Weights of a small transformer language model.
Architecture: biases, tied embeddings.
Training: a variant of Adam for these matrices, 12004 steps.
MLP neurons of a small language model. Each row is named by its layer, matrix (down: output weights) and neuron, and shows model dimensions 0-191. Each number is 500 + 40 x the weight over its row's rms, rounded and kept within 0 to 999. Numbers have three digits each.
A block is one neuron, or neurons of one layer that tend to fire together. After each block is what it responds to, as a language model described it from the Wikipedia text at the highest values.

L5.down77:497457535471513537557392572584508523500487526515533483443547547464440532463510577552580511442533491470497518535475532508469528451506545459512538497548514500532468514464534499456489506541503478509498501513514501465483519555499466559557546499526474395540505490523500558480522461475514506532547442574569498551548447458498496473531480483515459486528496582449500479578511501568449528489556497496575497468482533542540514507443482527459543521446502492432438477535461485523549524523516473478554516557468575504458509487494564561600586481523543581474520525585513509421518484560519573532
L5.down138:522492516507544504510523579556493490437517533551549495561521497514480560467437496455486471485512534504617441469463433518545460536456548585508491484509456473513481600514549465514475479499469517517554410496460450543431540599466512515527514595493454410500525510601505509610512533556539437498457497546539507491476492503541517477488470532555508464510526485495521441535528520501538580510465509526551504534499492539491513423535449517444536521540519475427517477574538507556527528534524465460518558485482485511470541467461487536598513542584494446502533504481509483539515531487523533485
L5.down174:541455639449519518561449584403489492435506545464507464512527534533395499494463512482529439541547462502499460450509476483527512499533441489530463460503574541461463479537539495489522481532467530431512484476549532561419536506457504485544525586561441489551462497524444491499541490489407526549466481471513454489498488537396528492536549519524505526531516507475532496490498575501491530465510454475503443460489453527434559536464484545473500494467530501493439566480457506520540507501483540490474465474480508537450499510552484523555537428500510532502549472487555495446544554589430576522
L5.down213:427560509395495438463480495521498559383496524539483465547498556535457532477455493494508489484495451518488439475503500489502475542512528518476449454455490515461425488512480526490472473509480516428495509503510491539406450446517445506526540591462480445489488517514504495474460539585457436486522471497496494527523473521526493483489487521477517472432483508437505560512474545533525474474596421428505458461542475470453513475486506581529511481453539545501528521555445479510439494457529490504432487556471491449499533426543438457407430542540506467527478482551420565438438492491501453584
L5.down357:495496524505566498474560457403425452511474430488518474539455512500475526487526466564449511516459559455519539472482455487478476533489576448543502500501470492518466499502407436425517558530486465520485484478483522548522567518499516525462518522516478542519481493505454515554452453506541515501438479525479523551552539553473513512569485512452494464431499482547507548408477414535537469491479463534467501526478479489483489514451400473443438458528579558503489515405507483448455467525468534442512521427520475512478559492552428499437515507510457544621524463426482471484460485414553482497
L5.down534:520558502478505460460504502568532471546454575482520450505509466464479605478411524489450402508523514483573441476480484491554520493580478461489534444444419505466486483550524512431510525486429523450421523457571578504470469590480402476425513507505493495572537571521514500477448465482478421496467495517517520487561477517509462496471508541461481524515500470492502464509514510446518475513499493481484508465478485526491473502438433510560563449509555499525520471581494490485468431468550527458467490435477488476498522437519443454450493551542466423548540453466428493512429467527474503534
L5.down543:496538455487523505554493432545518472496541487492510517469546483546485538523520482480476441548539512519426485475533492556494501471497462540419519502449557539466534461538467568502529537440538454489471487500503469490431561518522459449392516481512479471515524525455491446546517492504535452520558508599511516518449521469538446590492479496515444553524527478440466476528517608555491536495456482547505502530489557516533512511581601536481537489495474512543487472565448446500478537556540379509515468541514497494497522510496541464532552449495449424410561544517520545560550489563539483432
L5.down730:508520555437504507560561458516526487416493476524472524510499517612448588453499445463444468579498513543486465354490489481513439525523506532504411502468520494451568506511513485517409402562503523435496410531486507501427540501524440463504507538503425494529483503528458442535465521563483478460516519467522518493475486475476507560471477605567503522456513461465540528539493538498555526454460449483441496494530461483517493464499559477433472543501523487534488539523489503498469501484497543479465481492515434495479471498526436437498429452439470423472495459514562487496485474536467535480
The first word of multiword names, mostly United before States or Nations, also State, Supreme, Premier, plus word-start pieces like Bar, bl.

L2.down10:539547534517551496510537431462549586503500507541587488457538503514476590483468486526568499483455531462493535481503496449536514424464415558532454536425458473442538553551494470407495578432488539512549537483558554474474512495560467508496465427474483491504531594534528507479511515504452539487486501483440456491543498500500515487578524518553432450527527472504517481461565483436502500448502479513473473503546494450487558483485538489496522512434538441512482470538416543462542514545558531521485428488455498506448416476568451556538534423506494490522472487467445529465557459487456485557
L2.down80:463489492471462469419512551543484534475490475503559501533475500567483567479522484424529546461498553472495490495509486460492602567442501493394481482490533503479524464503521511523481506401469499479466438544451471551608515457498567460524538540495505561407515488486516529489454594557491476481473455539489540537522548469527516509468507547470508574539523458511555500492515497517558512495504495511478548488460448469512468490557493524433538559500427516445527591481545550468499493456459454503561477394434479495443407523464507515489500469517505444463562524478535465507562429545490462507
L2.down226:482565523542522535499545490486512513506548438461545498530555592472468553470488419473549459463573517504544533489518526513485513486510525500498508520482528478561531508460543471507527545508569474477493480420479528425600500522519493498455535520492538512567506440448466470543521478493478568452405486430557487462499526543532515503459492503466467571556519405463494509517453458430497469488489557473510474502476497547532411421447447487484508516570490463463572450570472511474490535490486438462534459560541531537386510514461436474506448535549524437560445503535541434481501485511525523508
L2.down285:459427517479516456487456465509506500498514498457513486508476524557511543456581441528517529474529534465557513461559499447485576464509554498532431524553513483540591533463457549520470522453540523466504472459483530470462474522465536525434456494452514483432449435504431526537470489585453452487521506533484540548424493445523472520492520534499540518569461516438527499543537501472503430454548535499443509543449489497424603458474571430437512487523444533553533545528533503439544500486498445521516534478504543455563464481513494487560478514425494454535566475495575532497475594440542535507
L2.down472:479583562498556528502445518480545477488452494526521513495563544566552469498542456530444495456485420551602426516480544492526502444460554468471523545490581463478440466475484443530556546508455500469534465540419479501515501481448475435483573481503509432526504495481549525495548515521519537499510470466500584524532508490479513543496539444494522549490455486534471439496525508519576568524470482461518490487394503531469507490532540542540548487548557453470607533508506480528523501516459514480541562547451486550468485417502436422495490465496518463495497479433523443500478431535598517474
L2.down566:492508482580451470633499550479528553474522499616483532512473565508586494541504470474535526514462550538437456455475479470514513473465459451515567565556505568520531490508455549513470491462497434426533529460505563516427464558511540525502488516486523531513515490496553515486510503452462433458451566524484553532486479531480533547497529447566609467511546469449530490460456449435498505502497502473487546515550466519496467498466494554432483484465525494438464435519470523475437449497443456472530541549543523517510408540491483540514481539533491466557455504566442474501480448564452499480
L2.down641:475486373557433516495505502439511507504574508461496490470553493495468504489457501549536507555481474527563531474445469576558551483565558443476487498460510500506500508530531499550528465535442546545547472497509514443516495526416533527507494566452520457502481539474505519456467442492439494465485465454477505551562525485472505477501478471563536486563488466522508481502460454510491487504564537544546539584498562545498470583472469443542528538501491611528511514410492476496452501477479534571589492529462446515441493530512643511478479503558475469433510468488495450481515475439431495463
L2.down676:545509496475570484455500405518462506503445432457518484446503482470394497478470565533560554496555557540534522465453562459517509471475444501441501485445452490421508429489544457541460439549518516468487468546511496494512446538453465468467450515507453613526504445451506496434487457498465485486481533495579493501592495444481462507498537505558485516536532488526497537520482418537484488531548538537533456476464536513520492498450518484447567457517517529541568480500469504511565474523569575502525539464479583457495456455509590531555542523570497496500512485540466511535444509524531413500
Biography words like born, married, died, career, personal life, and subject pronouns he or she right after a date or comma.

L5.down3:551531502519494469480494521507551487521462548474526405540467485489500519489485550575502541478491590505527467486543502509526564506570514536537524531517405460518489599503501500485519466590460496545499526502517563497570491534498531545560507531496545561511540488548581534509509476585494465436475506479502496461469525552491532449511516530459507410504499612515548515508472517433534542544511599519547510486491563537504515501540452493527542500586559629550560497490491498545521494474485545476549487541460532492550537430505463451455452590509508525568484527544516476514464478479528496451
L5.down182:491449522533550461501483458506492479498428513472497419479491431441425488500470485497456500546519566524441442497523528481512554411471441542474535479513428550447506459506484491478465489515452479458409486534526536431504478507512495495470512538534471533521572619489566495454485504496462563454479453533493474455429519466442536523507490545426477439508449435462566404476468554505513496476542526457532477475497477461506490495395462462426498468477509514477504486479515465469546465523409501487476553474560433512531482432500530436396492507503469537558442485484516478489458461552511495532
L5.down239:577503582556505494624506546434581534498519561490521467533515487561443503488442514482512466564480495546481494547536487486525537524526482533561522507550495481514523540553481502542448475586558499491503477498545559505491559501499523460568527607515517589542478548511565492519545459490476503454474584512536481513476528468463479575511520501489568457478533518503594485476493530515519512503525509466547475459497496510554514522511497462427427539527569540464621529466528493506582512449527527408525499471502421522534448533572531513499563459496502497540436473480525478464482516477514520486
L5.down347:475454574428484472665465457527526411446493491485521484513525525519533474514466579513576485476514486537540555495481483526504499471498528457537495541507541518484450502478560512528465556542442515501501521446525520553490507485480521482538536545513482472567459550596479566508518512481457533491546501542508497561497487457427459461522495523429495478461469553534562540505534445497594452525619512457573455500487423506545532516510454537489501587500523536467512514468468511458492482471537552451484479537526435488475533535514578570442465526492501533523445473480518547487501523510571459451
L5.down500:537512485530514466379491489535497465466502497519506401444499423486474477516532495519472534514500553536537436447499468491517504486501522598446540481486454432472492477491485492419537518495385485495440473483470480546515432541501499518455488550479510456489561487489558519499538496568458466502494484477487456451471498536478536443493529522495489442436470456484464403507479556420478498475511510525560519550475571503463491456544437507505613439497481526561434437532472521485510511555494456492504478482493536509452567500378444405479464505536451519496547488497566497516470494504480450449
L5.down550:468526539511468513392476510591502507451472523510551482528463410415473611522470495469462498511525558505485426552526509511511495420470528539453517406513430465434490516512479546520501434490510538478474503524492512481545518501495456530460465486635494475488595514518575460477471497512516522439485463489506500537470475513522524471484476540481487544539507437442501482521557530477518455490451561475498536474489512471501467493508545507466485474545530453532506441484489556555480463467454483521432455545443558501477474438537520453451508631585519447529528496552477512569468483524535474519
L5.down554:525525515542525451428492519484497499408453544505471427429481488495517595440499475542451564476507601482528475513473481495508539479511530513364486450512399498493502392507471473533529547480479490516436498496509529470527513595554475509499511506554503498477570528487484514488476478491503541474513474497556532521493453503498568446512505543485451451528471568423475498476496477547467513543516492524528547503469541562519441489443481500465529461544468501473470428566436510471503458552446464542484538507521539447477533471444453495429489610545482522559545533491501526555427485537557489525
L5.down686:481621545479499493551462530491506553415507591534586486508478507534419531439432456464493453547524527481495428459545475473455448482498477504429473445531515515514466502537458475515426443495546525472496449465482473512475557587513419538532522538491436515503472499505497456470488438545504462445459503497581470471473485418460485563470494487554488490485528433414572502490488534497463455481518501461440494450484462477480482571463545476450478516516423523430560593523479474494528455478479534532499518575510442463503456510550506484496503513445497434497483547502499465420462509526500509491
Opening fragments of words split into pieces, such as stra(tegy), gra(duating), Kra(nti), and subject pronouns he, she or it opening a clause after a comma or date.

L5.down41:485447557512499488639565472482459435521485486521542531513461457509481629459441558488496499497525504505488492448518570475443518489517505485580488495546525513501461474510550515446439477539486503440527468482542539498429497488462524496473480499510471514590481531569491502530521476470487527564491527470487445459530523532471418541513409532476567538504493356532556537508499472444553437497511500454534480520452423454475518467473476528493463544476527475474530491480504504472444481392523527475489503509497459499501472462566481550548536527442480540502533467443460459427447488474489554542
L5.down54:478463555441447477513482521548453617496520475510511508489460555464426586505498433497496425442569447481531550417466529463543504522488436506504463457457566520492485493470524444522532489472512499536530503521471501544453492587446497481486523505515452433505468515467429452488529546539463504522480474502507516504487491525535538486443490572567474540544526417547499484597567429452506510558488523535548526525521506480524469460514551506558537490512447376426456525517526537514415523484493502546453518534433490493525528500488522573615482520492473480473525500483439507492515533557476499508
L5.down167:525448504516559484559503487437515431458488469478498468463510576504394443477474559500562483544445478478447483556486450533518516473521464459460468497541539595430453471550513518526454492524494522469534469456544504482483528421502454490522477542501464443517470549502509540480497502472464515534538469483487507493510524529441489490565477501441502499469457494476538534413466544452487477446577468454520434522473477444449484523430515517465469462462553535496442513467484481485521488446536433391533478428521487516473484483599527497367499466525434504553462433490543531416513476495554514526
L5.down179:550508513487533490558511382478510488538582534448506463397479540556503536508581586528506502556510498590478520470487540539520592441521552494493540564480523534537458434490552513421555612482521498499551486530523466520528487498504493530508445484491521459554539524488507512477493528537488453567496450506433435533499530520475512555575488479454468458454507473537455550439517485479465480498537441500475469547529509422446525573479485518482467463456544550535414522559551531436455481467552492505537461531538520499479537492546514483475509479444469491472474515519518577492497506491579443478
L5.down208:479496482516548575396491495541516549516570437525496402504533513451443557556560496531514498508463491429470516539485496527524481523468465536448539501483455542487476456559491475583537583494494495530508518427487500500503487501503509499489534541578545495515519543437576481475539531473501489555529450490488510487484497474573549497484570509500513520528529417470483441570453571517502463520504522627552496458410538452486501546539567454521516428441514495520480443503493561488486496524503426499520457469479554461513522501490489509455544405534520485497553542505458495478578580527570510502
L5.down395:481531541540540612460465476336487432493549477505513513566518461485475547543560539435504439460487454495412490547510499535430449521453440460573537573559505599485490465479464473521569549547536531517518542536492488480478499501527524509552503448531456502496448481518512494474482464460514462453531525508504440514500507476416484429523484432513471509469517531467480548533468462465416502535494517577501497547499526520456499514593520521508424539443467553529409505441523508507516521431491493527495437531517490546504516538468508522487548505482467537456518504471565509451552511508517498488
L5.down581:439547494533529543433559576448511632421466517480467494514450505512468551492521416496474523516463461519534475469498506475539445553467549604507506474443494500495485515520508535534520499540544473515539418513476481495455472528495495544516480564578423458470517526522482465535532545580496581465500449531513439507456513518567533501413497551497518535492558498448504508561516460553544490531465460555560515510545509440454494431540551503425502541472503473519518483581531551544422499472495527501479495488534470442452531510547491497570465542552519476504535547497400466514475528483510466521
L5.down641:445422500465441464494497429458560452469444536538493514450391430515489347533533443556473490461460559528578473532451473492509485476494496471428485497498536474469486505454538484503446440491503489435481487477510552469505485537514458499528467545456495546445470498525509526447467535512497511547476451554517533480545480505431510449456491513475573425502477421531522557512519471486467506498534560478459523424496413541510548478540455413488441524495433533507547522513519541483510520499482531504410593459562476491474518484482532502476485536484540500477504469513438435484527505502437560518
Mostly the first dash characters of markdown table separator rows (|---|) under header rows in election results and sports tables; weakly, scattered word-starting pieces elsewhere (as, ag, ext).

L2.down37:507532520530566538460475491514486526442493519435412539504510451527483554510432424514549449602493580504503518477456502526477537528482488524535486537493544465407463498545495469508503517511480517479504590548477484457549472491480581432525483495492545542482500548456519540565426467557494467526474415550513496527564476474451578519473488442501454532471474478491441510491475528459457549522474452455530536463468535458451490503541547538525495568480479531450455490478428534494490492477471499559605511547521499439560474503444605520525461455534538475501495462475438477488545414546478557486
L2.down95:488523512517428454442537549497409493480532558517494456524492546496501537561474533460441525472504521550448534514549571542401529544530494528526514541501521482526577506578472393414498506512472516516535537474463553501544451523477471490481463478471485466544472570525510553511464480560506548458488571488573488493566529535456461486471529473452501477448522505467529514492474562466457533433477517429568469510420454545480543495520492467547526526417499503513478484561533459494545491536539533475438509462509504434479493528564537493553488422533452498531424509539514510502463490514408491398
L2.down130:537568529497517445490518504475523602561488525453513598503503515481440560489543608512473545530468614463416545484522500525511503533500535545565505532523513417487465530514470520507480521432532551559448459566534454470511438540521458447558520518519505501457511513494472516514510576468495465517460493466467437520423473461449472453523571494503510448513494483503516481525525545495485493558464421455423582491571516436478539445473522502404546508516467504549473430492445449538454454436472465514521512472511512562463481467437491499503480550513526526469509458497537516437518524511450490505
L2.down359:476497557506486516480456526467507522560506500531491555509474516464409502492494510546518535483454505488495522496430407382481451514545525508503493470468481445495532503472461516510510500494512503478405428483507583589450535467486434489473527531515434529417527519483527427483526496546461465445502492439498504475561552447480532499474558417518510558518498507472530461496426516470448504422505562557505481478556512508516473506553473496423485528535443546549502498513557540420492649605495467514502497460528497473499503487471499493482463526559518543535508539582503584450514490513491492541
L2.down448:450459445605447454549522502504497472578454488509569476487448540476526544521515477507564496422533509492487529488599500472502532446431463502442407483526499487487459554557526503527456483474499599479437464499548510475590504551539452492456459560504459489534468556472522513457485531454497443533478531501456494548535482535572531548512504540509426521531440442515541476553490518553465460476462514500488526481532520525481539540440509551526501446467530540518459499518489475470487485597497564440531447452540486517555463460488477491427514567552550530496465534472442509514439497503411446497
L2.down538:517496448450425519556510543458544561490541442460548545497451450429419548507503558508510524541550460492526481482475471509563439435529573544476524516512489499462483515519466489444570544457498487490448525483461580557528485446572586481496496515508487510483470487552516531506513494477483420509571473561452560445464496473521553473511503502556452482524515504435575516510430559535481517490442485481517553495504477476505489513423530500467528459435529493545540586495495416501507476486551588451494585482434468440527485497496407509470530494469512518479507440491507513507493602517474472437
L2.down569:508572513466510432486519574540503567539459500521486489502584460454550532496503407473514482459564583457505541448471545461519519548494470482496496460439539449568538540543471457505558561486537520420440497432433539577487458486497505492434462547521418488498475559475574478478500527502523460452514513524502483517525484478468537502438490505503470505495518467459448527505487514517526553466489519443554534492449539456570491485457526504464461431428514514491451483469534589468498519500510517566527489506455519513514569491425668471551509498512491531479519515531479575498486562476488511477
L2.down592:490512532472466498447466510510463488442434555523512504564482522515541380481487508497498545456500560568484504504471509472503575565468526459504524553511543527489545492510466465502524542438558483518506500469497539545515468461485545488498494454558468411512528534530490476500530496557531518474575515554533390426476516563414486488437550480428448524474542515489530475545548507469553504511445543477498509557446553538541510501472475439467427528496494563455479603487546501508507497526493425487432504449439513506480490439522445460525436513481460516540458552450563474437449491570568535518
Mainly United in United States and American opening a biography line, plus US places such as Texas and other table or infobox names.

L2.down29:508546469494482461526529506470458489465451418410411423451443486468521664531495404481537498475502490564503516467509486449470518454539436512552516475539497482558522576518489552516501444519460513491544527507478495476518567470547450439466513495496476485492534504436459546515467585501492462523550473482547499544572476520420505465432516459434455537580462482521412515486542518471475524527535461487515469536533520498537456518484489541517519422538532498532503535457536488525552464539507471505509528524529503543469508534491571479529529480474483495523503434467458500570565432583460500478
L2.down112:491462467536540445484424569515578486564452540487468532506502556516431524481444453518541526437550515456514510560515534485497533446423555519586524483498497528476512518511499472578566411585459491491428481496458532489499499541491503456508456417521475490461475469504561535470484514448415473496522381427498522547445501586451471531456453509561522491503527472439489510521501509541556548433483530470451542539436553464530509488524546510528453447516493495471476547554519530462407559495431485529488480542572485553490488510510484456514522519548495493448484466510473554518542542519476512500
L2.down119:459564515445452535474510509482518464486447465484566481521501508487496527443603528475530461491448472492554539421473499515608481440468528484526472559490485497465489430539450617463505536420510538547504491518541447551468470521602498493475536461482540555492466559554505506489450534442517415552468590552569453475520551441497475572561452471509522490525470540498531506524459485416523486479451491497523551489534529456508508505530533447490511471556435460528511514505487509486476525482492428535570454478520539478470510539444487562503506523532497483486492463407556501479467447522549434499
L2.down122:492567496510461529440492521472472486554443544491485560482506502515475406520468510467450516408564500553472457496456494494620595544460423460524450483531472515514474533476527459463602465503524487441485498556454467586457435501517430464496558467481550480535488498517547604576543489501494508545490526548433567507474456472485506443531494504515568534562523509543481514447503514539501491419526479500502557521504482518493490523528551468544519443488461566477469489497542428498431546460493544473560499481541496533486501499549540423488485495528482480556430494507506474488509561527447497428
L2.down174:524511518504478476573527497453450469484531460542538510485431457437461216474485531478451518544488555515485601530528524483562487517483491477489496473452594553493495479527503509469464508455481533534505553482544489516542478528450539467463490502446460469546493517500556446513501502559530528502467545448489497488474486504485508475511479490512487521585475563489473499518498527489530456483538482519495522497499517523470527526518516494469516522453448518508436545570549525397516510547489459485460471527542482487542489450508524477453501501500526497497565503542477586508453430515519552479
L2.down289:487584470526489515495532455452519504402489440471470489469546501473455650460479420526487444470467471567532501489498541586516495434445520447517465475475547441488486542531485500531543572554511502487463597524513453493521525544507508482489497486471445508493506472435503493516516516549568545511519531550521459527510516549497481491464401525408447544444440512531539488467520559512531467496489526481488465498485487548452570500520537463477508453403518533499506506488531530546509507511531446524517523523418425424465538486550587492503513522450491506501543505537561449501495457535525543412
L2.down321:474398504508501481497496505543509577443483533490475412461460448520549606418541490454464486497545429526489487498446573507532464479484531483517504524440489481542469484557541473571473545465553520481508587486461437450502535501544544523525523547462486538592451486469524552549450534502518605501539518543454536530487502517506474465470471480427485418482520525532536566488542563525502485461497546503493452493478455475493484501489547542485474500458393482510517503484458489509449468486462377537504536513491500546504488534474613489528538474454538463485577447482449492521555499515485527503
L2.down506:387469441486498532437523506452522470503457537400508459476525493385584631507574528476496452529501485521535557562551517452562473484534443465526529509495507516507493466441485566515484517486483540527506482500504436509479523534512470471511513522435528471490457481538475492549527509531508525481460476605533479575544445494452476465525477496471470540521500551514537501468482557529453465544534477509532576417530545442473449475548526461461545479451468503562488464464511460510444523494434466490546460517499502533424481478493551513510564461456494437499478469480516548507554614515529518517
Degree sign after the longitude number in map coordinates (1°06′, 120°29′), plus weaker hits on structured table and infobox terms like Length, Total length:, released, UTC, °F.

L8.down393:378511462565414480482458581479550452556539539567517514491506553496554538457459523520472466438489451481570518448500537507553500523444543468505541545497479481492484513526510513496525591495465513433538488540486451556503515551500400507504478530523518514440456474528516476484572543556479449537473422549505494548505457494502496592505512553485422550429507541425511508457502501511494548491452504463515430506536469487507496445494517524554503468465468501529417459439483456545500452498547479528552521503465535484555516518530490510491502500401538460443518504495577512426515553490538535414
Hyphen characters inside the |---|---| separator row under table headers, esp. the third dash of a cell; rarely, hyphenated compounds like in-chief.

L8.down524:468485498423489493462542461500508435493467449490437464524528432572482423426529503504466390494475466493505529443550428519514473454414473513508529513456448393507471464484488493399445501500408476503485533484461475500485507461480544458430539475412488508478502467472474489499558519496506515478451485456504493474464529464453453527458527492507493487493485477499470469487511480503527465503493490478504454474466464421578449452439454476423477530530400462416509509468532435531568486482480518515523441409556506440592451536431458484483491441504502484504502455480446524451493528504523464491
Second or middle pieces of split words, often in tables, lists or paragraph starts (C-elt-ics, Dra-gan, H-ow-ever), plus ordinal suffixes (61st) and coordinate symbols (′, °).

L5.down82:577523517392499459527501496563465416502452537477472560548554492563428529466498531481472496579554483565476486428529498501560539480516464527505488473455561481520527457456473518447536527580491457493514479497464495519399524522540484510471497557434434462506487488538470494560531498502450518470587490521524471538422507504547487482528462591506500477509526446456442462517559509453503553536493472424559470494547534424517532447448472474469593501499544482502441486558463504470452497490453499469456535540490456447436498541518495473548478468457506451500544442487547495557482480515523411492
L5.down107:501496490505495516504561443520570452476530499534451475540498483564507612518478554528528547455561509527444481497466499474561472525550519455557442569583508544519555504525514527545521459513529557485474506488555505518486485454563498517465531506474536521537502487506569466531485507438561559462546555553514594478531516557522503469561540557485490544470501476511555551449495483436528541472494521548508494555523508513533494453502484528520457448544485456462488531547469445476502492555532452456501554466566462467555525455463442539498478540507538537505515436454626608513471450530550591473
L5.down205:502532527459450437473387507554518467483491520469522476545522535466468561433486554549568541492552531422478503471489514477525522434523490472555489429473492443544443515448449503367531551534497509525507537466465444504452502494532486483473544452545501433519541518519508530487529443532478521470524483510481487532557446531483489400435466534459481427509431563507476529485483455484480569541447554458497441483525527492465489505451446501419552500437528488481484463468481452456517507460402508452458548550472526521534556473514481490470517570486529522502519494529540503470450442484539437418
L5.down359:491501516520501477474478443572537418470521471466486544532500410549526546542489492475435561552513497552503485460498529463481512457490491552508455542520434492463553536489409427469467471560508505548436515578513524518483513449594539500459521444451541580489518521516566431543491478507528545410475521479459539508473435471476546529488506533508463456459486476509555538501486526457506550561483519444495500500547488517546493495472470484521469531569512507446458518471504472452494493530412465515437496505515435475549448486535438475473494472509500512477409449483668511505456479562489474460
L5.down403:525513515483454446599440429510520524555531469499532481502474445457509441532501508538531489400522486489488533538444462528549498491495526460557538443466514493555461465509461453498501559470486476557577512456495451523534493606491504568517550484562487545491527487535525524518516438433521456382515532559526464521559494493534519474503478517487438429494501530500457509466495480538479542544534437484552493502519548553472487538502411496505491562507516511445470447544499524493447532461480462485513546495519491497510526511483574541484540620518496512565436574522491527520482486425524383436
L5.down443:515469480468495508516517505496512495430554519513505530553519510578476477445464480450523473555469492558479459510563437539501447471481472512547468527545543507467470531481517506511466429451546539501550458497473432485451513428490485507549471506408475455452454436518479478514537485531447513476508528514516478500424505478478479511497436429542469472473533377515518497505522558448472528469491532483486476501569454481500543457537568489426422531541389492426509577509564505534533584453503461488478568598510461507501438542546533521584490497483521469467490456558580544543536526529472530497
L5.down456:489493505506514519429566482460488595504480460552455491499473471484458516500523391482514539498461568473488469487587476540570499529465481520427477479449525486494473518500528466549471488448493508537590421510451442487473481466486559481513482486530482434437400474495500464471517524589481509542502450459539464528420493491485498511432455504548547440506504336489485473502495478543489493474475495529526462492533459536495485437535546489449514532488368483465520529500513529516443586456481508518477578504557441547505513514506509470493474553445535539491520526544514470505550554464486464526
L5.down514:537526479462494557466474469585519512527538515511499517527523456499498494543526509459478579516476553504482447560513494480471477535525457527404478548467495467511484422479467499559470585480477528519485505535511462515484520461561521507484534422550540463525532491464542490434436523466450444527555505407520467487526447427493555500468462489500526468436488453449432518464517545501507466504575491464476518460466502481515437499437493499512555517468444573587445528565501545470477480524445524558425518530524466496534502520485537455399521497404537499482484556601511468519607563508514488536
Opening pieces of split words (mis-, pla-, sc-, partic-), sports-record nouns (goal, losses, appearances), and table symbols after pipes (°, %, /).

L2.down142:529531490520557464501453566508482492466467558539490524538495518495454537420448500501489414472459515524560455501490516502443486519554553474565468530495555538484455462535508463575443520514444438500461574496486519539515462447435485505523525517488551520511446521544458548508453502484476476427468505488476504579466479528530565502432486497512477528525487573428483483500478524505548577407567511483554510499464573453445534468548581453507542452467437493473481486552418546413469582508517503468476469533392476523493503482447468563527513469530505501495603475505543450489544508501481530537
L2.down143:544461527553497443520511430437505504530534486462495510574531541451548572556512473550493580563512500520489502494475530424538465444487485497476556492514509515456495506547487494565477492549472539530483445477600555465499536483543438486436447488472489458505451421544524549518488493440514489506513494444476507510566476541503598482472513505545435576482509470486456497422585483493506392542497496452513516529534571477521453529490483467507481504490544528491555637461428446476518504426539468509504483536493484509498514440458509461561467516518495490494445464463571512515464507572476448558
L2.down163:551484461493517491474452560496496505527432526416522516516477437465479573483514543536571511511454539577488472527554490470494452545558387449490490518475508541467537502530508516571444448481489497412497461454480468407465492530504557560550495508557473525532499521505501479528467449484528499472529518543541419522533490498475516582498510533521514559580452512454501537543495510565494481403528493486507522550531471549541444531437439549510463552548467412503462478505444463483447445413493473541489529502504450500498504551556447457520539528476467499492503504504578513455495508498521475623
L2.down243:500510473451456472488490536508552548559408596516591530458592484460496590526480549498485497491491522518527437555498487478507447545517543461503467564518506537503502533517507472586457499519406468507472481484508544527478527565482469502454523479476546410497471584547492524487510467514566491524528445526485496527494444492492463477472526463511507509509478552507542424504517452504482462574480528539512433464485468512480530465555491460465504462540517501489513533452516568399532481468572341474485529419449432558519489499492440507521474497458514498536557453480512541546504536456539532481
L2.down386:460469517524395560421434561513491562536516481441519513432534494509508473479502468553517533560535492502461502507503527520511533460486540538458538555542498559495480481477526432499454516533483466595495388510484533454487510501513484512550540515529521499495480534511518484543460537449531526441485508498481438542563508536532470477535405493543411520614436504506583528476536424513512502532525516525513518486515492578503421470468469594528506465470560443456507510516497516456465503410569477451458500496506510466473513441533526538540491474544538539509521500485461467554456402546467534450
L2.down419:468579485503501541560552486460601564443447499523529413485430537495465554539473441542502538538501470500445497521541502495433497513466463469564502482419484441461491477553519502509460467504444497507465489437456463533533572449508460483450436510490465516512484469448480558492512493514533531480537546465552547615554531447516530466473464513450590514479475505543507526492538504450397452446467456490481532480441545485495450531393450477549461549502519504506546446476472572488511498487508509462529481541540464540561502476538545504506502494487503471564496450439552528523571468517551554498
L2.down424:471482444525566470514477480443413473531499495501554503513547514556534548478520491542406513487525518533535495491529595428523490505565566508543478503417537599416491454563472500526533453556462461456499450572488475489518617440544518478552497549443542485493442504481543498495418470528573492457460486452480502488536475469512531568486463450529509516503480510535552499504507524559527460461519524514450546528521569496469473519539469437516419510454552447512519514566394536480497448491516492522500505445518415514520524441546476514462461505514509526506477499518523440486441504441521539540
L2.down428:516435428503556570465516507434480490485518509434516511562546519502614544537576484505451489523531551470492546556552552491551460539509442528465477508470536502457497498448514492502504518441473464430518554509527536457536464447469585546475537524560409499518471548515563543550465537504448517488443466512563556495495533431475464569451532560505443507446469467516449533471576494483486481443471390455429498540484514467531475517523479521503536509527512529494454571492413436482451441434516494527462508496554507491459509528459582473455472513502478472507536513537524496439530537523478501526
Structural tokens in Wikipedia tables and infoboxes, such as pipes, dashes, slashes and bullets, plus election words such as election, electors and elected.

L8.down544:507550515575536515414519561506436447429454566448529470588575509492542557527475411538521486472567510576517457435550484538483524480479461509506499486452538473538467484496494542577484518471577497436491549523514483483466481532473411540502506570500425485490458505519526457443509520458435534493467484565453480489465458476537475562546512458480494525479474544534472554568501481530483437513490557461532495533545484499437463535467532505462504508541476473572487541481505554441511524547472485452536480509512502472487523475433496426535549463574535536457526516478382475515503480542447498432
Third-person pronouns he/she after a comma or "when"/"that", and middle word pieces inside names or rare words, such as Zh-ou, Feb-ru-ary, Lesl-ie.